config.toml
hidden_size = 320
num_key_value_heads = 8
positions = "rope"
rope_fraction = 0.25
qk_norm = false
init = "normal"
learning_rate = 0.012
max_grad_norm = 1.0
decay_fraction = 0.676
batch_tokens = [65536, 131072, 262144, 524288]
dataset = "wikipedia_en"
MLP neurons of a small language model. Each row is named by its layer, matrix (down: output weights) and neuron, and shows model dimensions 0-159. Each number is 500 + 40 x the weight over its row's rms, rounded and kept within 0 to 999. Numbers have three digits each.
A block is one neuron, or neurons of one layer that tend to fire together. After each block is what it responds to, as a language model described it from the Wikipedia text at the highest values.

L5.down100:490525475409501432512517567516388518440446506505503489435557498465480519556483503498579536516518489433486507471516504518492523526600472535507467507481448463552418495528523507481528466539468499527584497557485499500520485553493550469499439448468512492427468484478516565556543500513476521484404495532605535536567509491473518524450507526557479517482523542524505515482522472515481523478513553591461440450553450465510554507524434548527572549505488479479443464505494540495551551482462454
L5.down374:487601518485576528435486540537540457531475517461495516474491482526491572587489497497478478486498508470447524466492536503470551517517482447523489544460492545483493489546428480462460479446502505567525528384529511512564467542427466515500452495508561490539523462536560580482536536472494491480527462472520494417513529484524475462471461498471582445508466537509415453463477535465480539503480537532480450567554438501521555536587495551548588533470499567540445471547405475480506458510494514
L5.down565:481531512492472412481524467530455509548578531506564535522448477532542535475497505503470557521549510465475503482515591426523498485509464499515527525397512565455539491563542467484508508498519494537493482462508516530515390526522476509465535524463541445552579492491499466524529458478513522510473452469550480510495497536482436528461411413506540499550488445514473495532519519516526577469514437502381481466415512480449526522531485552458446482470533506562468404522460460495439471518437524
L5.down585:504516537558508473490517587497500539485554509542560582522571528454451518515453453525483520514505524540462511458551563486440539568532452424507451528490530503505483465533462464543453511486494500490507455528573518492430505523441480484520514513551519518470472408461480520498487583459530510504469497404512492550445501493488518501480492456478490466410528480483553549475499528546526463461477466522558468462467434452411522460441509526471504539494564461494512487460417544516501463539550443
L5.down626:533460535522476575459562525502496544492495512454456493499563514478511488478555523515510528501464488498574520463495552450516515564549512552492501546443411483470464411521545488472452456461520530519555540474491445589495485464491495470459467517483553564582432521499506449500438410543490539519441425490433510496527493569438468596459519505513525510535498512513463484471512555498445502496533482464474455501492481448457525436483501502551507440571480519453497495465441528454455496508497498
L5.down634:504493471541407489539463536520531494509544542476523505511546468501468500560484513534455458480527468488524470456513414508480456562463552513567510494514481535544504573552531497448478444436479469551509400527523504553398491545504475456458466479469495526520559477522468511513505474505521488511446422457564444511531602504512520508519467489484541508492464528504434559460553511467500553480494495492530420544520518516544559477463423535477489479500546488539525424529388550587495521518556504
L5.down730:471483437527576507496512526510565510503563566490468483505511567539446475477506431491527552482558477467538446521515456530439480513523539470566493479558503476489523428519496445523471442469425488465519557502470464514493517497464396531559503482447454480494471476463440470511519539448438520503568523466533441496478514588531483527466468587409549478501471494526430500506474507527434503434511579595483391546504446578491411490541509475474433521460518476482567441541517494533493451529533494
L5.down1125:545471452444537568543474453497559511499622494474479509508533475515467536555516525501511436538496477409528512499518542504541543507465465502425504501510595502551504500461547487531484394489515537512503479492467505465550525550513463498499441453490548467493460562561478425522594489576514454542499553464485490438484471418496518480492536502478492508543465496538556480563590528565538527557490511481491532527459538506480430519460482476456482499487455549574484468508514498501526463504536524
Word-completing verb pieces

L3.down157:501490456511545506500508481487483516595524506495400498488429512472611492497486497465489498501515464470504573477499425492549476512557503475487457452605467525454438501580455457476551450440485460418453530494455522522467542505512454490517600464542502582509432500505512480487520461460452509508517503494522513492466551491572493553509518544470440539431443513460515530541539417521509470476522492532571518503482458502526446541511519541531471491488540510441519488478517480543457509481509542
Early vowel in words

L2.down61:495544523511481520493509542458518545522485455579517447504436464484489439477563524513522493530537469463487440498550521493500531502500531536450509504503438505551547594502475503485577436513498527587554496440556571528541541500492397527491561546493469521500478426434552448466524568472561465470488504499519473470501479517524499530509532478441513567412486494574569535495449448489511497466508587517528568494531536506488496456470549468523538491537494472546514506490483557485471445497485489
L2.down152:567535490510574571504543439472473527545518470455517493502488540491472540529532492498518487526500497544561562466525463534493516465489478410507566455501453518553519485574525497473540490455544503551484549427444534537491491449521365454500543485520565544568566475529487451491486500551483550474480432461482578491466533478566504531533537462466535475460417536530465515472564482485478496528507483528535473463472543601497463585476496474477474486491544507513530572430513577554494539505445579
L2.down247:499452527455542490475477501478465552476547548529459464537481525498562587454438457482489497523531508540440532531556541515528536459473430535469520519426424571502464497456492469530461516522505525498500482481455427552478555528516548485452544503551528436535537438519522480476572496559492474508501524535509459446577531497548428487484459459474476550512554471471519489553532496508492551491522523472467496493546470516584497527512434541512466499539553455504500569503476528516479537552523493
L2.down390:534530539619454512477516522496474485467476532451475510492486498527482478509462409541501527565491496465465516545461548610500508455523490475539530471537477521467477504435498535509519395514532466511436495472469480460466501467449470526394555473512457480478484518501548449504527463508460549499566470557461531526490442454473474490476545506496485453526472506544443470533527503444525494570508490547517517500401511533420517510382522424514600541486491454505502496491528515446519449497566465
L2.down602:537456544531500475500538496526525486541502513545485493524427546502469497503515501476454503405581523497485501512457492529523490518511474521562503476465505485490428521422515539577502471471574524532481433498518486570479525513466484449505485543405607455451518450550501559510514436526495564428547516487539495467497543469459487405434487511519562514531542486537513448572471509484455476485388490530461490585560557612425549459483521444464555525481453522527512475473499562522431429522537467
L2.down765:581546444493520437500504484459426472450608450511467520548511518469559496463470589496460492513506498453497525496418575530516471549451564532494482483497458422505530557491505480529499570529518508435542463523553461523557544550525494489499519523470479423527493491512462461474513479519471513507499510508468485539480537474506536519452508470499539503475461473504536511533533501502441492495461534544537449446485556561515503576551462383561544463491469564542543546499582511458500504504481530
L2.down831:510506504599557513511451551475514519512483501496442454531466496535507528499482495554541479535532541528523495523608519485524502524412505496631528521438472473543460534496463580513455495516456515478465638493496434455500536528430484520517454534501436484430435493552448461523496470548535462530526491491525473495510521514441570550499503461451457498501483446519518513464421508559519486532515477480458480516591533522503536578529500489469437489551541381485436534482503517511499482450553488
L2.down1050:497480441509553470467520428513431584544518483503508512575537542561543464528423514506530489472490505528529473506436437455471508528471530470476564514538516471530496619504474504551488558486476618441571497520578470478511528465509470529513451521477570538603475494492516539492484578534483454540452534503441502437533492552519528546496511509508530473496484489442458499536494523528559447439509532500499490468519416457527475525571515486434512442414558484504515414535437577440497490485546546
Word-internal second fragment

L2.down62:475464479497530516481525489563470481495514530506491498567475507542469462513482543498497496432516500526471536424517585538469520478525464477404476419504566567490463544511518550530511486521552484500569526480537495490450515602434477478537496468541458481363508505583601451425540570489477417497476511462413530487480480448453513541506463529511503445482525506508501532521475582572386506498514519500474498496595500511515445438532574500488504492509488563416509537506540484467550518451514471
L2.down67:502489522546520520490502518619507518484435479430488572551481485542532491525463549453438430513469437470521428509487459461482506467500459431450522441453471482431492488486505482465437461447480462495518514566499497508498556508603457430433521529446513529538505561469478558455476557593474454494549506474587463527519467524503486471465450593497546523552555451480447526480500518467520529485539561494572453495511456480509500441569470447480457561514449551463495456412487545475553487534526486
L2.down154:499439555494530443535520535519506461487475531577581503506458443491552560551484468539478513437497555435458454551487522498462540466461576434540513486555526494422466499508511497527492504512463510473514551489434530522480458447547530546505540535542453480462461475565484563473464549443546537477548407541513542506500493499507577548502556454482506523481515448465475529536517509432566502469428512572519526495454536461482490500483509468526445523547551464487485529566486463481443486455399548
L2.down191:512459474481561464503533491522474485493444559509536517483484469556448488513490470466456397449488466466506418485483522530490565512545453503544485493564482513470500521436530511539471510527567466540584509441468484503455480584486469514510500407535468541534450496435500507517497533467474493488498543500457527546509445535533548440485437525448532530453529497550429472539567491521572487547566467433539506464502529480490486464454464478463482504537523514535517472483515476480486516516451498
L2.down278:559500503434479526516517514524381559531490508511495503446451478550541465519478467494565518522483529509434428530473528497495571566529528489550441496525493511512476542402486485525557415514425536496497533494497452511497576419513476544558532518536471493535469555483615522509494564542553470474487548522526546556515483525500560536508439438498481508458427558590456525563493509413569442486493527469579490480513496513562516569499506441598506448496455529528456522542413530498516558478449498
L2.down820:516515478513506468523502438545503544468464474580465500499555497504444457538498502533444538468515538524509522517511570531508473549508549508556454485517524468522490534522511448477489576430517520481504473502518571515476559491556568430512444493535394451519458493465526453519490529478520485454545469496509417492439478622538460494547491460485522617456519528473428432546547481525463511499452526470496505534513498476554526516427506556476538472538420535474439507535506507496589544485469498
L2.down1166:487515538600436527547487413532482502469574524522492507517443562574457480463538523497495472546484496477481484450550471578537511474478491448575518430452495532534516422470480501503555499489396507464489513509504460478554532576465488504435501531509533508508537488464530596517513484477525501528549551456533458586525504529485550452545463460490476475453510428385537481499508514489510542475573487434468527428563499532541489519514460467586556562488506514542421461498460504498489526491499403
L2.down1184:500460532573527486477517444502456524402478549532455530592495465507541499553491504504479518503488510472434470508541529550509503459475528483583480485456439486520441561510476523502535518419458480559488513503508521461496544505435521534443416537507551527493546514491489479490471595448529446505411516483512477553521519496559587508443403477476525477473486548559441463554510444421480521441495507521448436505439449486531551556455552504470453486473522481538514467482487517442538517459477538
Word-completing final subword

L3.down697:483580589517496548501433583514430496512570456469542448484503438478541502524514479531524507549499485532528522466469479469506530498499496513477512531534432518583512534467576508435461434544501469422540520504536466469496540467506481464549467565533467527411468472608461526503502537507515512487471513447498482503550517517497510470552466461435467421490532528548509553448539449543473556457490582523484552517472546472510497444545476504510567514513505474505449560505527513536423531515567527
Word-completing verb fragments

L3.down545:527450533614493471420551465521547563548525541539474496533500509471510545456510501523559565549509511475469530545553472525462512532520539596489481517549500489516478486523424490511458508472511467472475513548516514474531569501496484460536508496527557457498455516524504539561525495484488485494485457459504496538464459478550464464528481456488464467529497539491535541504556566546471549541454478483539455527465471520450461565481471485527511485509472456515421560438405502476506542512496477
Mid-word subword fragments

L5.down35:410480510481514492501583499554473619593474526490530523547438477508589515523514491522455538504489555541574502469471524499503477450521484485490517512494502571518544491526468478542573567450439528475406456531444497595559476545457502542413504487512451469470501473440521471500533524498493494452494546546435473460565464489469461489504496505450523574455533511531549531486422484462474569471503515526548530513553497501486474561527461507528432530464502484526450487534551452440564434457489467
L5.down394:510408572470443420502550513506560475471500492573434460461504538561490469483483507519469526537484483527505517479572454527467504535489508486454483499496460494462538492537501560477517558438515495508500449579540548498494507558506521499542529474473459419503495486495566499505458511554456552472472501469492527488460435515403515472523518482476562387484489559515510439551456461467464531451444539531572487474473516533474531542455501453491509498424469459546465530432555450544512512497469516
L5.down421:468552506521510496612483496441463558493506484571550503491522466578430529487488496530570501537409566501410522531536504494489461541582444490548524530555434482535467415514494493500527485470473586486498521451494512563463500503546479498470494468504514499571533558510480474495490563500532471618496485519449503487546475493507446496547468456524530485474490535493546500446530442505482463507465539538498452539508498494474487536495573525485509521484476538453483486452487474546532535502412490
L5.down523:462484558539466462547478506500418522499547562450453538476467464494505461487541541510464495472555442493527506477584505514538492448567477502510478462517491539459476383582507471464517484545451500465486449466498424513555496550536528511536439531501540513497519451601508548447555497473485534423476469528539499580482491499517463507501544429483467524545519469443477620511483482567533505494488528466484422510535434532466505557488458523494485500466525553476482445486521513487491462496559535
L5.down527:470510438526541513536478514498505601604503458492461442523523471474517553419505576521479458487477495509454512522537499536507502526483510532465548496486542494476530461504486524489514511537555542557519452500566509454539488489598434527509461536498466565507539548546475509534490492559512502506506495549523508526470500513491503553535505551512578373541479557514470430471499434547434515581469449467446532491499439491586464477466474464478501456457492521560484507552586500608584455536493486
L5.down931:477453449557523491501472488548467525505426495554533491592486499544482488443467536378496562472487440510426522490476524549479471424508502519487481481538526438487495498545501475533526490547508495551518501495467507517488415461504542394540428502508418526504528495556500539501539524515524441482490557472450520516411407549496452549504519455529500601510476477446511508545510541534523506533440509522464464479465519451559533476513493449541551464475500464520487541465470492527469549481505476
L5.down1142:518536516514450481497503504549554503398449492465465543434506401600541502569501501530516475448516541587522484500517536545463459474415547511491513555531532442478481453481471524501514527529553480500442461578472512510507426478476530526616439420489576487509514502534480523503440524456532514469506498545507523492541541474535507505526468475491437521509600542533518506449498522439481504515466508533556498619530533550481564530528495509420501536519460561569484463497485534447508477458497475
L5.down1251:543556441500506519429516514542508503480548499418533514460562473503579499522510464527427510539562488471455494485507453538464449537523543462473446544520494426458523507512511394441481467513503557489419501495506469515462491467453540587493477548430496515500517464530515501507535439495554519530555598481529501473474577553461558488519425523492546444480560528588511463494538526498511438484443532523539533491500465467463511493516579557534456485485447502522442343480532476482554434526529471
Early letters in names

L5.down516:475513541491491476480490520544512553497437525447561515437495427548470526542492502442424527496465508444522482461514486479494517454501516469527528527486538482535516472501418518445398445522439578557504532534560503526559500520429489505466495557469541479585564523530448533483535490531486477515516588557565518477550495568457441492518449506481438507498470463548520477511450484554473494564462539406455504434524492504539468509505513493545442501480504514441472441512532498564528541476521498
L5.down559:444522428417516489404535485465448479493489562577515535483392520504560482546495523472502527518607524520567460570572450493482464454496613503478493549531481482488498499521502486417500465545510565531463528564465511468465466529526441530535419451592490537482510453514513508511513490587506476558507437405507521513483468481530468492479611565534534450452494537488469492519488464526537483532455445456468525493440548566499466466519486495532415510521478489511448416525524502479472481414488530
L5.down563:552508528519550537499533533527486506462480570488578545522534483513404504512503482489551522504545515534572458504526487484509511518516505413515496426491553506535485505516480482499509531522490543513478447491503501515558469503543464467446504511527505540511517469544510467505488513462498496535537533439495517489578435525577552457507463481471504461570496553538382502504565447519529532463489435478524449453494502464444533528451608484470465560412496480484578456433428457503512460479465527
L5.down578:492530530530458451558493477474440568480485502499499516548594517496612545473421504546509426465542538499455506551447546436517485513480496525508528511499530502518530503470491508495557432498447503532494515548509514519507483539468510535486518538473482563505480522499527547520464456466471507515552420471395537537451462543491471469511497480520532527569545459503571449514507560428532528462461481512534515547503497554543479487531472503564565504490518492531463527432467513502488461568455603
L5.down778:505466547476521561498452523534475482539507529485579494449542518522530539475493427508485555519508435491478467498478497431431547500547555490500508500516494510530454588484484494527532475513401437448540462482561497541528448523536499518454467530491483554504516434481550455483462408480464563455552551495531552476543524586460545463495462487448446554544496500600479547495460472442492522459487478500510420484507481492437566472538543498528544483542435408535398410553438477597459514538534442
L5.down822:534532478485521463479553453546529502509479495432530432483428502471556466503530443628518535518593451518584522489530471449544484498540536555586521487484431518503502530517493514483528504469528563493546482436485477450537487497521494515494440537500506464444503439518535538524443509466564491487507604472404501466540467526445538466447506509462554533510456485568510584489511509489451495441518495586493488489499442453426618505438498496493567454514553497531481398466523503553532436574482510
L5.down886:506513486528529459474434527509446524517486487470517543413491561529530502514546482478444462507459542517557492454482461500551539453524530434396461567500477439580442505574456575564474462525451560514471536523547479522578505482497447528548488474450549527491539554501433534522490499533471486532495542507487460552443486505526497512490461518391469498510575443579497484532491470505437501520448516497515511469475531525512514489505553524530531488512564492530493450543450512523528451537506520
L5.down1267:463461474542530481465505478560530533413506520487508516465551406463503504508480460537490480483547481528490519478467543440509506492508558554658498520476395516553516505489507425519518499491457431476467530380407508470499506500435511510480513507491442545520525486507489487539558478440549460492569520450506464477505515482537416462427554534567481536510551497527482531412541473470521484475455543561498570518508521405541508558500494516455488500521483520526481491510575482524492522506576556
Adjective-forming suffixes

L2.down6:485512571490472484510491520527405485521508496473482495494463492501468558515431455442539454532529529457516507525420539505531455493507471489510540460452533506503458512495509472402534520451463524484526575502451454457525469467408496537419489518482552480507455544513491568447518508501563507454477537476452511466450516437530508486557526537448479511556526525506501525509489539518517480528568546576504535468449504501497473528555482519530472528486530475514479455470505438436575516514569437
L2.down105:495480482440469524428498534528480413514521511559518537544551487461530548516478514520473497442511510480461516538537453468569476440544563521517517552410571495508504474509505572514534438542486525563434498539569536485439477511546532472492422511548543511460475499486393535517480537450534495519437511584516444513413445445521446527470469560498526469474494561532486458534574429500523537562541488496565546493601486556478548471486477532453532494441490457482502474475593463541452463477570545
L2.down110:511502501485532557485471518497477470520480440545445455456597460550485495453483519444513453498489512512484491442498484485538510492577562449558526431507463530480466518540497518564426529536520563471486537492440442496527463490479491505455478511518486498544497504505450486517551467498463471502513476545437468579521435507529456511524494538461504440454532529426517489511482434452468520528495500536588513537431508489532470586554457468550467503562536472544497603502478548531501462461489539
L2.down264:553518471466519501521427520462525533504453547501481496477472465548442501518405502537467541519418501469560489534539545445515545459548540539451494555476453492561515519410491519522515479511475506475557431368418403438499540523499533480495514548518504531502486543481503517492493448465468472516578496489510466571501491560521553448535450455440541495457511519462537527503534542495498460546505577541507461469449471439501479492497466529560489516439486543487495444475444424507496442470476488
L2.down298:477491539469520510448429513487546557474495471501519536504494478491450527492504438528511434550459453539468460546524455590575504469581504461516493561484507508539439551521545486418493519468491489505527538573474498490456451479474560501460502409522429436514447489454521438546495512484485479521422528503475585466505480513506524477495530526565501547491506491572495554482491565466490491541478584565538466438574385472517559572415514510534487464498469516500451561500512469532407522449474495
L2.down344:423438506599455488526560499479569521483425488520473422523482451460471452476457484584479455544480522544492507456552516530379471514513487470504563492492505485470432432501573479528525524476450569472507558551491590491553521493473515551516497518581396496523511541494507520499521509501460493478483517520473490506496444566507491531419503441501480506519483497485467492508526492492490512528533519535526490372447479466480509574467529477521448458455505470492498476479515523521410469500534532
L2.down1158:546464514462519545439439507578448529519461525561438609552482506502522432553442438453419516517522484526543461490516477488556441539517425425489463457524570558450503445435501547468602507492518472496482525497491493535448435508500497441529517488531535414517477429430559531490495526414460521514442520474493535471471556519495476490437510492600459549506485549488534510481475453560527552438463591554462539494493491461446516555498554458498444524435435592457480447471499457513476584467498423
L2.down1168:490508523530527528465463598441507484535475448418564526466448454471512454453407474473482538442494522524563563431535521493580491543497457525515491507509571540562543457433473469576500447467505531501460422493424512495496572524523442465480502527492549481514589476555479535554498507475490526516458441579489511467415500457479499529548527434474525472502554484559500534542573539479505541490448545460544551481508436484439565468518551489484575485461478541475444443523563483404525486450461510
Mid-word spelling fragments

L2.down59:501423516484451444451469515556445457461460555382512487482441527498429480469519404479528509579577526520534490551547486591476549577465555534523519468461545610490477488543460478487506472504566433479502507477467558505542599489546417505446545532519445474525502513487593556470588486487445503514562541438580545482556489510542469455497500529560540532466520489438522467564505544517482474540459446522499505519499498447455529521499534472556543518467559472509489485565448536529523443497531461
L2.down107:493455528550562478430465470486474522463512404498540445435462443541544482519518474386465519519491450574522600441558453551507488535479499509507457430500492501494492483480496503516507391503492482534458487526460473485435509472586494508429449433509525465525489429534500513467470543577489525507500450532493589485509507527460502522502532509501561490487483454488496556532461563465502515418550500494511537548470501608558530530478499514490514525551409530513493563529554528511438495506475505
L2.down453:448456525465501551530463525484567491527492440526442512507474492482454471466454457513474503520491490482544522517494492501564560526548525505552528553551526462548467474381511512447554501554549504425565586489457536455450429547491538553484478485521430585457444492498491505516509507466498522559461491523433564506546452483412494529424472528532499596519531462606565516471514478521450517476557525474479462528530452502552520550474491504540432521467475549476474568579496524526481440458520513
L2.down488:477488515508509488479447518442443486461470545468553465492523547481458478482444463456512498495542464522435511525482519528450475507533492600495444478485579401500460529584435606529480588543506430473577512473530490608506514469441514514515546522481507471496521503458535567464535478460525520466533451583513581493498515526412506455504517516471489531490540501500476530496538473478486501549495493421565483533507539487468462445531545491516503538388552476512451477561419462467496400557504421
L2.down489:482503535481531482542472443442449480421455503591546529555466557514503432555454527513582474464431548464540467443440515469568482584466486476511506489478411487529544593495478477511504517498504506487479499435502557480527501527448566457435470413548483467467473491518483466460448497409503495566522483568471552529556580574506480467522408424498472545502488472506458550508551470495504478479443498529539478497412451426534488444468577498544456522488457493534518473527472512480542495447506509
L2.down750:476506478544502480490470540436439493478506389520570450476560483510510538449517499556502535541539539548535522476501513527506526513527518530517524581497467540425469566438555512559527485494531491496504540454496413486470527496534477512471533496421483550498521441508535475491496519501483513486515556545468496468497448456519475525462486518475458510455437492511495544492533506440522523403479433476453530524536515521523561483591565450553519511512508431508481582558464531442583560513476467
L2.down1009:534487529467483469501407537535502532484468456384572419523510495504441502520426442542524501514556505494479526518546483534511491519483509516542478444507482553573427578455519580479504589538454495499559520524495500516501608515531448469442506527488455490463469502551452495521494487520502523533430516482553528543539514547468477492444489560484527415496567508493537504420519485543475508470462467493556522518519411539516471536508497499567543500483551446541529464618561546558475460551572532
L2.down1118:544489476550504530456493501572533521474468524587513495452535508507429484493499466478442476525503491537473457561536525470440465451518487448502513509451579541519483477516488491546532525481499489536528543478459535467470516516545498566498518514471487538525528519499522513451520495433513503490455518557486615454473530591480454519486536535414562445481495513482466541490496433499598513499466559548542531473574529528529514389467528537423464460452512471503430470434457537504572536505501470
Split common-word endings

L3.down694:491424558480452484522472392563462504479477457527530525543489526527470568472489456573594413470476450524495463564503596424472532465461559521535506488431463469515517517544501480549518514470432495542467562478514594517533540548477541503459493476503492518540537471542513489541539526495549439538456528479516545532544478569481512497484424534504468419478513523520435482488523469457547553427474484462444462473477449522508496482437478507505528541497445483483505461528535499510520525485489545
Adjective-forming suffix pieces